Weights of a small GPT-style language model, trained from scratch on English Wikipedia.
Size: 12 layers, width 192, 12 heads of 32, MLP 1536 ReLU, vocabulary 817, 11M parameters.
MLP neurons of a small language model. Each row is named by its layer, matrix (up: input weights) and neuron, and shows model dimensions 64-159. Each number is 500 + 40 x the weight over its row's rms, rounded and kept within 0 to 999. Numbers have three digits each.
After each neuron's rows, "fires on" lists the tokens most often at its 100 highest values on Wikipedia text that the model never trained on.

L2.up3:516471494583497450443483538534513522488492552487482517503510566519546506486510515468539481524506475484510554521489494518541455541528436478538463465436560448457427422456435433512458552526508555497416477499539483537497513469553585469448466478493507521474605429444423503517483515506549470514
fires on: " F", "f", "F"

L4.up315:532501518489452466498445547480483499449523518508496440552503436511443488535480510508545473477581474530478528469505507606539471431594472472453524485503454447489513498485505523416502444513459412460592551526533517522408522415478539522508509522524448458551605464560463547544441511463556487501
fires on: ".", "t", " (", "w"

L7.up126:529540498469497452488483513509485450490565557479493495476522536409506553490427516450588505530499516620518561464481559472447539494481522466524446518433491530523448517562535519531479465529512493491598421504535500498531507444530540567529521482502518502415553464449472510500505506535565498529
fires on: "g", "00", "ill", "8", "1", "ch"

L7.up1289:490523444533489476457450411507552490493517472473525526528566462537468551474527507491475571477519437520475506532456489459474478580508458465491517542534482514447476529546495520484393525477486514526547573460546474516492518493547500521447483470499567535506560511507492490550531501496542516474
fires on: " ", ".", ",", "ed"

L7.up233:534518479466479533480470518410524491506575525494482482550552491474499600518496480515520583508542558551497511466437495483511511485547452562517535442484463437520461508471507544493535498552472457513518416484519491517460569522513578543533510436453547459581480511510462399499498643475541526524
fires on: " ", "-", "un", "am", "ub", "on"

L4.up120:489506536454514488471464584448548543566538552539560463527528395487452448513465459511518550464563523463531577506535506503520446494542534553496517532498522516448526492473500524507525425506585548487492516503468451520441497485502601550445483528510498515448539542525450527535502482496530513465
fires on: " D", "C", " C", " He", " P", "X"

L2.up1404:529531489491546567500529507508510559540472459463539464519497581500529496432569520509494492485540475508453592499489516532506486523486410490477468471498519459458462447469445477501422529471431476452429491516538538558478446451465479479428462472540506591519521547510476538528553542545552456475
fires on: " f", " F"

L4.up475:532521497525489478498449560516547484569566466443461424482589467506439517484500485483443480448447526503576533492506548502549499523511513451470433523517448466560466487481506533477424525496439393404513520496506481542470542518523539552451511489509512541494523464486459517471560517519501584527
fires on: "at", "ion", "a", "3", "in", " in"

L7.up637:554457476490440506509453419569506448513516515502493495514528552530506541494508509480467528475482456549534530511428553520549431528461426466487567454528489501501470567465445483440443461506486480524520471553515487472582498450546533532414529497434503484460531462536500563575512537470518504443
fires on: " the", "ent", " "

L2.up1472:515497431494459514450435515529543523527507542519488505521555521479515502512473506495506515546513456474527473499508503516458413502478441590526510468479533445470534495498504457426503514481527543567426538482464492477453450473500505523470458472426539494528474484464429545429558551525361522504
fires on: " the", "un", "ar", "age"

L7.up292:529498486566483522476455479449514513446561472498550497610543503517430525500483462480546538509505548493523583485461562439463481572518496532529552487428467537471460487462509531552486446532435531509487436524483457574489521489546521490495452453493535504516542475558453503461480519483520510428
fires on: " ", "u", "on", "e", "ack"

L7.up852:501454521494574514500470477511507492514539575380518514490447484562484517419537477554515499468549438458539464509490484543453508458553502603427513507517491556476570541429452555517514532541491463484473432523516540456471482519529487511503519472540571518550536474440524515513495492521509505542
fires on: "S", "-", "C", "iv", "–"

L3.up559:530456482497567455485463491588505487450507499431419551491481522449514524562487543540454515473551494545513436538458556519493495447495507508503518538507520493526450461487574490438515537538484497462455486534488496476502505437547419498450413498500570454521485506510571460519532546524452484622
fires on: "s", "ore", "est", "es", "ation"

L4.up652:530517477522607460431471502610576524532492491496452499494551444506553476516522512512514458514541524485508506482545526447454616412578556529526545460472564513457507483443579511463547508560549511448492472452576494529435462494525452511488479516499473479505452485473490506539541519505556537439
fires on: "ener", "ers", "us", " of"

L4.up603:523532539496562531471474481472575459578515555459549405500443499492421430455537502530491575532501456581521465478535504524509492553549492509525442494515526585493539455487554467478499490484460514522523462477531507549538450511495437521530486532504434451529443538488509518529451511489440527517
fires on: " E", "ro", "al"

L2.up661:513529480510528526483473462558520477540531609436507472482515444498480547480514481521471510544525491514526437505494447505457506542531465505515488537462512494568470457441533495492520533482489572450578507479513534505467510509535515376496515439496474480513567493498553493448569550475499551523
fires on: "op", "it", "ing", "um"

L7.up761:535499516582525509496496541549510529488527464525467480543494488503421549500474500512565568486521437592519422422477509535458506497552502509511512531447465531489463540451468480433504536490403429521518514458485471545546548541519522507470505509491519495438520545513475501464505482490500425528
fires on: "a", "y", "ion", "ron", "on", "o"

L4.up339:517492452520473476446503565483494517509504513471534491512489557443551502482468441569514508513433552548509469487456596496477470519531457494476555479399509526488477413557526498490523433410449528533453440483580471557482584442560480492499478481564442499513564541477430481548526571496536490517
fires on: "0", "g", "m", "own", "l", "9"

L7.up1027:555526510519527532487541546551514503499508540520520458562515509486439496492477475433530497468495489611571495479518471516458540501549479486482569524481453545492558574512528468491534509495485546506519551499533453524418524460555510492501501535495544491565431510544487531469523529514461500482
fires on: "ia", "a", "ina", "o", "es", "e"

L7.up280:490525465487510494543503432507501466544528505480495453493507444526595485492521480533510502506485524493543487464551529514460464535520529509550567432487483527479490472498504527452439510483395467521556482447522542502405460436533529499419454398467479537516493492505473513494470530570550407471
fires on: "r", "s", "l", "y"

L2.up1443:519502558519537520475538533533486480526550475481529449567580558541529463512539464551508484501476489532457510525444515507483461504506497592555489522473510530517499571502483447511520491528460495549536455552536510438470485458511489496482485535544463522613496509473476524492491504525560540494
fires on: "le", "e", "ue", "he", "-"

L3.up904:546431510473483475442457517438538463489549569521490490534518594452524546450555500505469511533462490568553489448473525522546490447517524501509499503584551517424484533363474491514432582501470494440496409393479493453497501486488551489498488431474543518555463520495485530521498545475506512515
fires on: "ess", "ic", "if", "n", "ear", "ical"

L7.up232:483432410609514563442462503491535505439547479503538462528449460489512483469556473523523563487484477519498525551523455475467517538518507484523470535499506526440501548478520517497495509560583537475444495431518537524543580520527513446588444499474549493560521535476527532476523569558447587499
fires on: "id", "ran", "ie", "ree", "is"

L4.up27:514493549483532404555483484471513472589538486549470432546501420441449524480510489510586411527526505469497513418524489574525433500494491473525477554572503558484501494514560544504464469474427458510497527538563501537446521499544472494432521532494497439503583454488508533427499521502506514520
fires on: "===", "ion", " ("

L7.up1115:529513441469447494443456474501495415492557437501541508500560492489478552500523434470498482511460484553525537449476548488552451515464533520518514521478444553493496498502507606516432466501430531523535506544550480546521541419485503521474506458502507515446508520443471526470569552527483575538
fires on: "g", "8", ".", "ear", "6"

L4.up1047:484530495536459476476504511496535510494483479494471436561508509448477541463552472457535551526457535577543443486533559441540436533560524485509515488469510525517490462490575487507464513580498521416493468434493469553500498499531600598489483468429529479519501513522544436508511610528482478463
fires on: " act", "ear", "ar", "ity", "y", "oy"

L3.up891:526532482567546539452433490513556434487536547487500521485487488511470581518487478441479480553515448484464540577475529496493582536460565499543513512496644474515564481486442504561395525483488507471498529499546433470522520475552496555501467492462505452486517554494482552530596479497438577442
fires on: "y", "any", ",", "an", "ed", "es"

L4.up922:539473537409531536438390444482546522561498537471500488518554561493492473448567463555448515530498478484532519473537521577456473486497437494499529533414533518501429527505517474519499496441477460435474427411517541538504471489523459451495455486468455589592464529507488531470459551548443531476
fires on: "en", "ur", "al", "y", "on", "ing"

L7.up148:567472510484434488477478465525476416474539552419469463495477583487493507516516478477517524551491508523527463478496546558491526521455415512498514521462507509466500477449575478528480528475444491420502509525559548520458555490522455491381503506488529505540517528470458553482536544531561512494
fires on: "\n\n", "it", "r", " (", "oc"

L3.up1172:515537459523466484485571518551572531447487486507542508468564488531509556532504528499493492574527573491505498471484561494506509463501516530495535437432517529544458529468534590519513546529471520469482526499508493589511500502486490521478444455508490505510491488366478476515544568576505590474
fires on: "est", "oc", "ater"

L3.up1149:560482485508529470475468445574499540524472438513448559467519558405537555495512510447429477528561549536492517505461540525483539529488547405409447533541473493495491408491571491481458567450501429434476534449568478509490508502561548558459515516525490508536505471529481550531519494533511542504
fires on: "in", "a", "ear", "er", "re", "ific"

L4.up1036:522565477556586420491487530507537486577483490467470502510476424539588490534561504539541487517540503505472519469477487568527482457478523525496515457494459533396494481461503558477523509521515525483513530491582498512521521483519470485463478506502477538563467431541497561563494528527520478488
fires on: "ers", "us", " are", " ", "te", "i"

L2.up1252:522567577457480492496538486506527519522533468517511524500484534465492516461522508391461453529529433540510567509462527527504592545576523476441489505527463529499481453471538528428462468548559564466467520521537545534495561540591495537490495475460503518500564543463462482529462474531549514534
fires on: "00", " ", "01", "-", ":", "|"

L7.up1127:519418540487446632500449543513567472446551539460438537533561508535496462482578536479524574556510548442482496534534481555521464438518483547474502518528495547503499453534555522525498476499552581508579454512536509559485499497509538583473491431497510522545471477446512566504552545566563475500
fires on: " and", " or", "2", " is", " to", " it"

L4.up153:503471482551558505444500551473556517518532522517519456508469485475492543493461529473508520558520545555528418486526466455473552494447471506550412486475532482571539457520462462510406543490524450434499551559543484514486513485578575537477358499443442434499519376496511506396604522488492521503
fires on: "an", " Jan", ",", "pr", " was"

L3.up693:497505513493468503480421496484475535549564535472465499542579469529518522441536513504474418460509535468488479520419524546505456452520533517470532413471496442500424508467570459433467399537457474464500519520565509515515512419506462526506507477474445569474542480492561557527602504484508510459
fires on: "ov", "4", "8", "#", "7", "ue"

L7.up1189:496496460500454570471537438509527441539485518480521464488576490543471564537548521455518547563527508524503506468463521491407522548463455562522532483552450492517459529495502517518459526513453455495573455553545462450452538460515549505524447528430510518494469435535496534581560468485547545514
fires on: " the", "+", "re", "out"

L4.up411:538534552597584504442423490432546539508500512410451464545506540478546523470504468530488500565551577508491510485452545475473493476611566449464526426510507440528458494508574503435492464459510538378521406545515468507482502463520497512481500524472438505515512425438512502499460506490552520481
fires on: "oin", "end", "uc", "|", " |"

L4.up626:522504490512510457465492472420559527529549530465507444507489475535559478511496515521533483478588551494571452492452508557553496473516537490508475440470536481471525508473550430497450495561468459453504605546497506494482470483498459586449486485419566580506485420518547525558614464546520500494
fires on: "r", "7", "en", "it", "#", "em"

L7.up793:544475431510509502488482471457487458548520464401488449553444519586543462475520461565542509533538523526527486500435575423500473445519513492502515518519524490428495462464547495519528491492518535515426514524540481519530566436551491430465496490478469463546497494433500592613515529481484504473
fires on: "us", " Mar", "is", "i", "ar"

L7.up1190:543534457484507551488520469452525526393540501513517451599435513450443539403502506528483508558557507545497508492466501560547513580526500509561529547483429487481501478507520476491450515533513502471570458510570473485457521468535568468473503501486530483431456456563510440476550440499516447555
fires on: " ", " |", "in", "a", "ile", "ol"

L2.up1426:520566534490515531471491527501533517511479485535445410517519521402516538508498481487497538495516471584518519488509546535421499542476509513508440530487529485443522466485486530474442526530564507497467519433541426463496416526485554561517472488414515499556447472596413608507488477461460531498
fires on: "a", "ag", "as", "ip", "d", "at"

L7.up510:539504514478478455458491487486541537427542471504476493450458490502415508449516516472505465459492569532491571503455525582492432504528412489575514547467457546475546485496432433504489573461530529551527550493518529478472477451537547517455486464467525489465492508488559439430500460518481475455
fires on: ",", ")", " ", "F", "),"

L3.up807:525554522518519551497439530531555493478531452512476457514489507436459494466521502425509553548555456536455535499479525514470531499525492529455484578564513562504534531483499442471451471512529601518469540550524537491471499528491518533467512489492457539476568500519437461575551535469448566546
fires on: "-", "as", "99", ",", "00"

L7.up853:447481489479438503507453473423514425471554534510527528549578508526552520476573505505558485597472537479564495489525515508516472470548528508494481535521464500517477481509516496518536478523501528478474435520516499535462453498514401586499440572506528529591478577486441539504519545575472544429
fires on: " an", " An", " or", " Te", "2"

L4.up1350:520480536544554463480428392430538536572529525507467439546556489498488496462537494498529561578582556565473448458545511524468464535606489491520541510463479484501510443476530478450524458490581544399503537494487512520510510475486426484483479504463446480497516526467461537453485500505517583497
fires on: "ran", "ro", "re", "ur", " Sp"

L3.up973:516502501484570544433500557472517526524503480470504474507509526469543555499480445466490542493555518563455517487442507460476475499521478559439508462451444443430435497510534488422490504476464527524461510403553479504477448508489508520442477517450478430534454547505510566456569529516450542491
fires on: "ar", "v", "a"

L2.up713:595510512539481444498474555514538523482458549407481467505552510528572431499468500613505499531443536497529458569463562511475491533489521484542562478500467524481548476458492510546531455512473475513535516475548550480502474502504399516472465418491492481514502601447454546512547543543558494516
fires on: ":", "|", " |", "01", " a", "5"

L3.up598:541470488475547459472504561472488536556496509572484534486538522464481465517442463443504508526504524505476513404479550518503479485498468512534451543522513569438466497460445522489475509484552517447455502503501400521436461564545556455542427505461511493488432417497501492455514466562471535558
fires on: "ation", " C", "ic", "orld", "ist", "ers"

L3.up1152:489541451524498494487483490479475577523527529454463492539466530478485529470491446477492519511507517506518537489518503521416550484565450492481463457553447446471501475479537454469464500506517437516515425435486461468538523441509487554475456464439442553581573482411541505546500506542486478547
fires on: " |", "|", "/", "amp", "us"

L7.up312:513518516459516495470566549545514510466495558501481491497566522595577529491515492514503487522516616485443562508450522490476405520571513572456514498428460491449473507448408458451478494531499485415530501420538496535515452460527470551484432414444511558497516456470388564542468517514500473465
fires on: " p", "p", " R", "v", "R"

L3.up137:519528522472580440465509609483552434546538513527468512532453501552503509389541496537466481504529533513537556517465469514548434481529512547458497474546519526499459444460519462477463481448560558479591504407530498479502479457512495450444459545472453486515568580526430502488474515484479426528
fires on: " Un", "n", " He", " P", " Le", "we"

L2.up869:505504519540493539493559498480456507502492483496502538498556507467450482486538432512465491592521453462524540503486484474527502450520515549538531447441499498518466498426519474517503500515487502478461533512543521559552514478526483532470469480500478522463519447471472532533573539499535525468
fires on: " pro", " Pro", "eb", "ater", "ap"

L7.up907:543590555513484556496496520485516453432515560454444530521503515540548480468527502490555478419484481518438540458505488420492491463512539513470531510498548507495515524467446487492559530490445498465504411540509538494513576474536487582534445414389513530466468530451490491548499568536469465529
fires on: "and", "us", "or", "un", "et", "c"

L2.up143:535493503530495593442541498485507536523518485529432542567542478527430532469520487477470452434513451431588502474524517469525435470484503478519493419441529474452544553479467524505486602555528454490502505455483492526485516520526560553460448581589453502467497586513422543495478512511429492580
fires on: "an", "x", "ag", "L", "z"

L3.up1493:591493459415471534456495468517525466573481482496480466513533500472598487483464533527492575475496530517477456478484450578489448545458539524591523499465574483416461485417570439511461541513494454467549493511555483525512454530523570546450508459442501519539451457505473528474477508507543494430
fires on: "–", "-", " –", " "

L7.up1276:530478555439511524469437449574486503485547499458533443482514441542556569469508509472474472477523528489494550459497553491442498580465550511558528557437489450552478499430405562486522506460483519531479473502563478519555518520517581466488508502445516538466566420506554565534544492553474529511
fires on: "olog", "op", "s", "m", "an", "hn"

L7.up967:495480473516481478512504556493545451511511536452540482456603481460553512493560490513555540554470562503495505526484562482431512566530553492524608470433453549452464447560483546518526480468473522442573473494570522493505524457510448488476495437464521561476518492518467450550539513588554433545
fires on: "l", "4", " pl"

L7.up972:512473392538485523496500480454517463431499543505577458521554514540511565517481439508498504561505592559532543495465561511406463527495539499507559499505490499514468473487487527497443469517541549553551569419589474523524506449534460498492536458496504534560569501439465504581587445556516614487
fires on: ".", "em", "en", "8", "ri"

L2.up492:531452533547529545522574505517500515446581501526493491507487520484507515392488463452499445489443538516514475506471514555536412494483453476460488495454473451420503469463530583460451540535496458460484403499546460480490475468558501533429517457413457494460466498466486526429501526527493439604
fires on: "ing", "2", "6", "1", "ong", "p"

L7.up778:535602491417515527415504444535483485466482583524573462509563477528543427487473490460524545454513567524522455511521500477497494519511465568523547514531516484463471443477572448536495467514436468506518499538484557544544506483510524560504478466493518452511471429508476538511532512560517441556
fires on: " |", "\n", " "

L3.up498:537439477471510508472497480551441489414521459524531474464598597516499529458502495491467543449529484565476494535561492549520503471536528497573509463478505478475457515461484500474511531494480362485479530466537490538423508407458457530488534466441422468506458554523509568565628507528485486442
fires on: "er", "on", "en", "ub", ",", "ge"

L7.up1449:515419541474520555501492514448526479448538503421493481507427558467592507528450496473494455581575461511488546472469515529458547517459562496447530567465524482423524502463548512508490509455436455567540451494570496557473519466575458506500464456478507545531523506491564544438514532590537511514
fires on: " and", ";", ",", "en", "."

L3.up547:544429496478509593423526534528540474505535536517511533548505456431561563498453457524523520506539515475428481426451470600517503456414451457475510463472595510507477501451502467435432555511495516482554513474561534514503548554569453558526499497436561456521494416429444544539527510537478477445
fires on: "–", " —", "it", "ess", " –", "s"

L4.up1224:550526490505545537506532492410550634560569416465477470530520501459465590482493439512509495534497540619513478461519512450516487473542482541443446501567505470509516500425554494511513471447415527531513440433555451498498517479578541508435495508478547423507502501464447519468519481462501523544
fires on: "i", "N", "on", "ar", "("

L3.up1253:520500490469536462463553486488487483548523614537418509487504521574540522475481460494521404488531477525474467526560485539486514632524481485437494518510549498511470504467491421543521431550504487439526451522478493453472511417453530495479518539473479511511537530534522496477456436549506489579
fires on: " pr", "p", "t", "pr", "r", " Pr"

L2.up131:499540514536548457512557508518506608530542480482448513480573453465553583521504471469508546495527486497462459484497526541501510473490532522538488496574488475516492498429525477447472519481476426511514482497470485533515420592520484546519498491364469512550431410541453510427515478554458487510
fires on: " to", "ers", " be", "ide", ":", "ation"

L3.up1039:518574491492506498537491422599476463467496589485470467519530518467527512449477488514496467508457511508534523524497557562529498469469522548538489436587522427459470509478470519472360514472500542492523518473523380470455505491491490536477527473567484493504574522484475517459568519549505551525
fires on: " in", " In", "In", " on", "ough"

L3.up1227:532500481465547454500531498528501457486535592546536529550538511449523546573559501517491441521568512472535423444454536554410516495522495458531461501530535425481486474524489443400434544571424492435460545519483519521485541397462542463476434512503480508513570599455564503580577518479460473520
fires on: " Al", "b", "s", " al", "es"

L7.up77:514542493502499496459501431457478457457495515468501460525505476452395562461550496471513554497535504460519521519498499504466516539497537574491506508533503489461448494473558459597509509489414495512505503497510502555532574503540512552487468524468524451508473487528488491504515508487496468541
fires on: " |", ".", " ", ","

L7.up65:471595499482448499473456497452508534439521536524436485516480481543499510499548507447527502483527621566484532488470530551530474524475466546585549509485486495512460457537537461528474536466432479449624550494499517586493551419527525482525470471505522492497492500522496446505520451537564443522
fires on: " |", " ", ",", " B", " N"

L4.up430:550593500514506472507487455526561499458494466535485529559570418513518528482467525481479526521475510474575555482564577478550467547449526487451473482487578471504455513517567539495481501523498505494507538472520481530494524532469535523434493420523509482536559502395456520521515558512485429474
fires on: "ater", "ess", "x", "qu", "ur", "ment"

L4.up192:503516473440529508489466486496492481497575531482430486517521577418410525473433509450473491529519517576529449440476567477550494512501403429463407508519563515490529482429477571485524477451421464460499520619566573579464533536488448480457533493495493506437429471513486564510459481532509490471
fires on: "ul", "i", "u", "s", "ow", "at"

L7.up674:559506514569514510551483605533426492432539451478504521495515544566508480497520468551501471529474557489481490458473523420488514585459560442530496521447455556448438486509477544556498435502485473491500449488523489550462477471534415501508428505471489534453539543447469512503474601562609418508
fires on: " B", ":", ",", "f", " R", " |"

L3.up1343:521523568486515581463501509499502556514536482454460558538487490499514499528517464449510579515444558484420512527511493510451481473467489495536461412493521436486558493465458481427412478563454412449478526465524458505525487498468512490425460535493475580630514548539433505530445455470435458507
fires on: "o", "l", "t", "n", "v"

L2.up959:530500568490519535432537511460515489462533549454499587493481472521534482530559454404500499466430510472434510443464487550547511518517498497454470479503497528461552475451524562419529480529513498499506486452531429532510458423495504512450491470452504521514554502513397503451444538518470505533
fires on: "v", "p", "av"

L3.up1105:520544542438524486487531507451635467546531457420539498461470496470518473488514444509484518522611535497599515426449442537448529517529531527492509445589471529495499506515551454474467502454538529483531494474515492516464564452506497550467471510490444455528526550509428521530444448550473538508
fires on: " E", "we", "e"

L4.up579:586529523501520464500497461546503513529513559505508462530496533468501533521513417492521531561470484508466506440425518666489551567556490511541465570538498493550501496450519501469461526521522513418534511492488491483482516432534494480490541472510528516578487532478524496434542496529583511518
fires on: ":", "it", "ild", "o", "ing", "M"

L3.up1294:463452499454511519455510547448507560520478445388488404519493544519515490482488462500466474535563649509538482494450561504471481578454507547487433458531506538447431443478504548463528534488429501474467577494489505494483541539479447469484476528450464477463478577477523510440557482518521538439
fires on: "ar", " Ar", "at", " by"

L3.up305:519486483459501500496493558480494463592539454485488517522537495415548478460482465415450541440542558524578532387475525512492514555518440509503508499532518471446506532463441549516439506448523480505503496475512460519477494548447531497473475422496472491488505499490542497492503494482540589491
fires on: "ist", "any", "ers", "-", "in", " d"

L4.up535:541447461453533492529487451497563552459475511536463471551492550496573516475477515496506522472557539570545520447459511488485535542533508449417522494517474546536503490542597513500521508477514494472493541450587471527445515487477514521421439545512464513567399471494503497525473436551514529458
fires on: " the", "ity", "e", "o"

L3.up287:501526493480570581459491513522532535510498499516506495551492497490467554445567473503427436583520509483497457508497518484522520474532505526515483481508480490513549523506503500476471568497551455498507574523501468507445544502518531466438496494567516467606585608543451483501545584582470475497
fires on: " In", "In", " in"

L4.up999:497471559431550478401450441501480451516513563512515516456476535450428473494523497524509550474554576529511513508477470505446494508560514470527446489476456410525552474474454512458522531435506446462514470473474420606473539451487403566467492422479525477526490540601568498556505561531532472443
fires on: "b", "er", " ", "en", "w", " W"

L7.up929:503596429443509502437450530455531479493524590494561471538575495493495505444546460560483495542516456511508554416503519492502444482519555599502467550493444515475448495482592490437522500437488471507505546476464466532430506471478492550497496496473546480435492499530475476571474459521485462490
fires on: " U", " C", "C", " S", " Z"

L3.up1439:531581447535439458510506532583503525531466546517491460497550501496483488506522477548449517451521544505476547467485492595557504507517520472525469516571493479436500512524547473474464565488482483484523521537531468543427502510568532558498482473509532460465535496417514483463508531511492499518
fires on: " In", "In", "on", "H", "'", "98"

L3.up1210:505512505426571524486562457497518514595469545439480589513500462558530489477516482610563528549529544486513474513502571547475513513521592546519504507500470560517501472469453478472468495557468531471546499451520486505503471458519500479426478488411523567511521520480440577428499468483462434458
fires on: "p", "c", "C", "s", "v"

L2.up877:559549592471573558458490505445563513580549469466489512559487526539537445490605486583498535437466541467522479435494549550484481504513456600478463495452448529486518484441484506462543541524428503530528465487528519499395534489510449445449501563464505533574483484513525545479476508511541460442
fires on: "–", "S", "c", "7", "A", "er"

L7.up288:565454457574444492491503551541542536451529501471479501471465515514495526484496476518574497534505538491492561467483554518467530529545463569443489508463486437471604536479551580553515499478463469489541471482536454550515517449480476484511497533511510535570530514551475618476450567539532502552
fires on: ",", ":", "e"

L2.up89:493523584495510478503494467518510455553467556463429503528448548535553434511431455561487467478553566493516432453524528498529475557484515604513448552485604515511464505464500462576479429506485523513509443475518454459469522476450443463468491436513452509527563584483521512461482476495468446494
fires on: "ort", "p", "in", "r", " and", "ine"

L4.up1088:514489499537515465495513545491556578513526500493517516532524495506493525482515460480517492505482510508528503563396547495568501557547476472514510538471476474513532434512532604477474572503517535452488518456505555522520444451541590584456436470499482523422419473449538500543505594522478565525
fires on: " as", "ar", "ro", "y", "ing", "ear"

L3.up283:511454581484456575507469460520457453520543573494522483481543557505447442503501439453435482535460551537481485515497519506436449457501426583438519501510574502460561466405563528507438497493472505476531380500425450497466481506496460550423578484491536536535419545487525530465497559468487476548
fires on: "it", "r", "ap", "ear", "if", "ath"

L2.up435:524576585524545510506558520529496566529518569603525465473536549449501543439500464516517463488459497460552480502499536526526544513538557464420444458505545532459494501468480541473493482483470508465486516434545411582450450479486539498467521484487456508529540507585502569467443472540470496560
fires on: "v", "L", "en", "1", "n"

L7.up1500:514580547506494502504516540562575401484509525482403482575550458539511501533516461519581537524540525566473465533495516533472500538505528445479507550470477572553494512484543503541492550504464493457515546542509546528534488490524522467454470556487534504629545485536480600458578543485577511443
fires on: "o", "e", "th", "d", "a", "is"

L4.up1176:505574520462514518431525544480509553502525543477433471506507537460512530438506461585573488491478502496537535476491564607550497499501467485524436463475437508474484483465463468460489519479510500489507502536530454599435600484445490559468478582467461523532533507478506529471446545510520512509
fires on: " Y", "p", " |", "-", "ul"

L4.up754:489507509450470526546458521502526450564523542477488532558511433576539561455529509474591472439569530447489497438476477483485500499558501493570470534520481490489489476470488491486534523484474499399575480518480469518498541479488523528487477500456427548479496491489534459516515562518487513433
fires on: "us", "3", "or", " and"

L7.up1284:501562453465530516490486424518531472477525519428486503535560470533523487500451491532541507508549514490426453459455560526457544479525464521464520463479490439464436456446542566560468528534505486460492537544514519557509494480504462556467468475460540539542438451447549535569557461564511500456
fires on: "et", "r", "oc", "8", "6", " tr"

L3.up1507:511436454480527438449500533457506469463556585475485453520499459511484535559535540467532468484471547521478509491479473613564534538514452558377574534541531462507558495492526508487499465483467530510512564490517448566518516447506480496532473480428577478501566491511443545553497506566509448546
fires on: "1", " was", "p"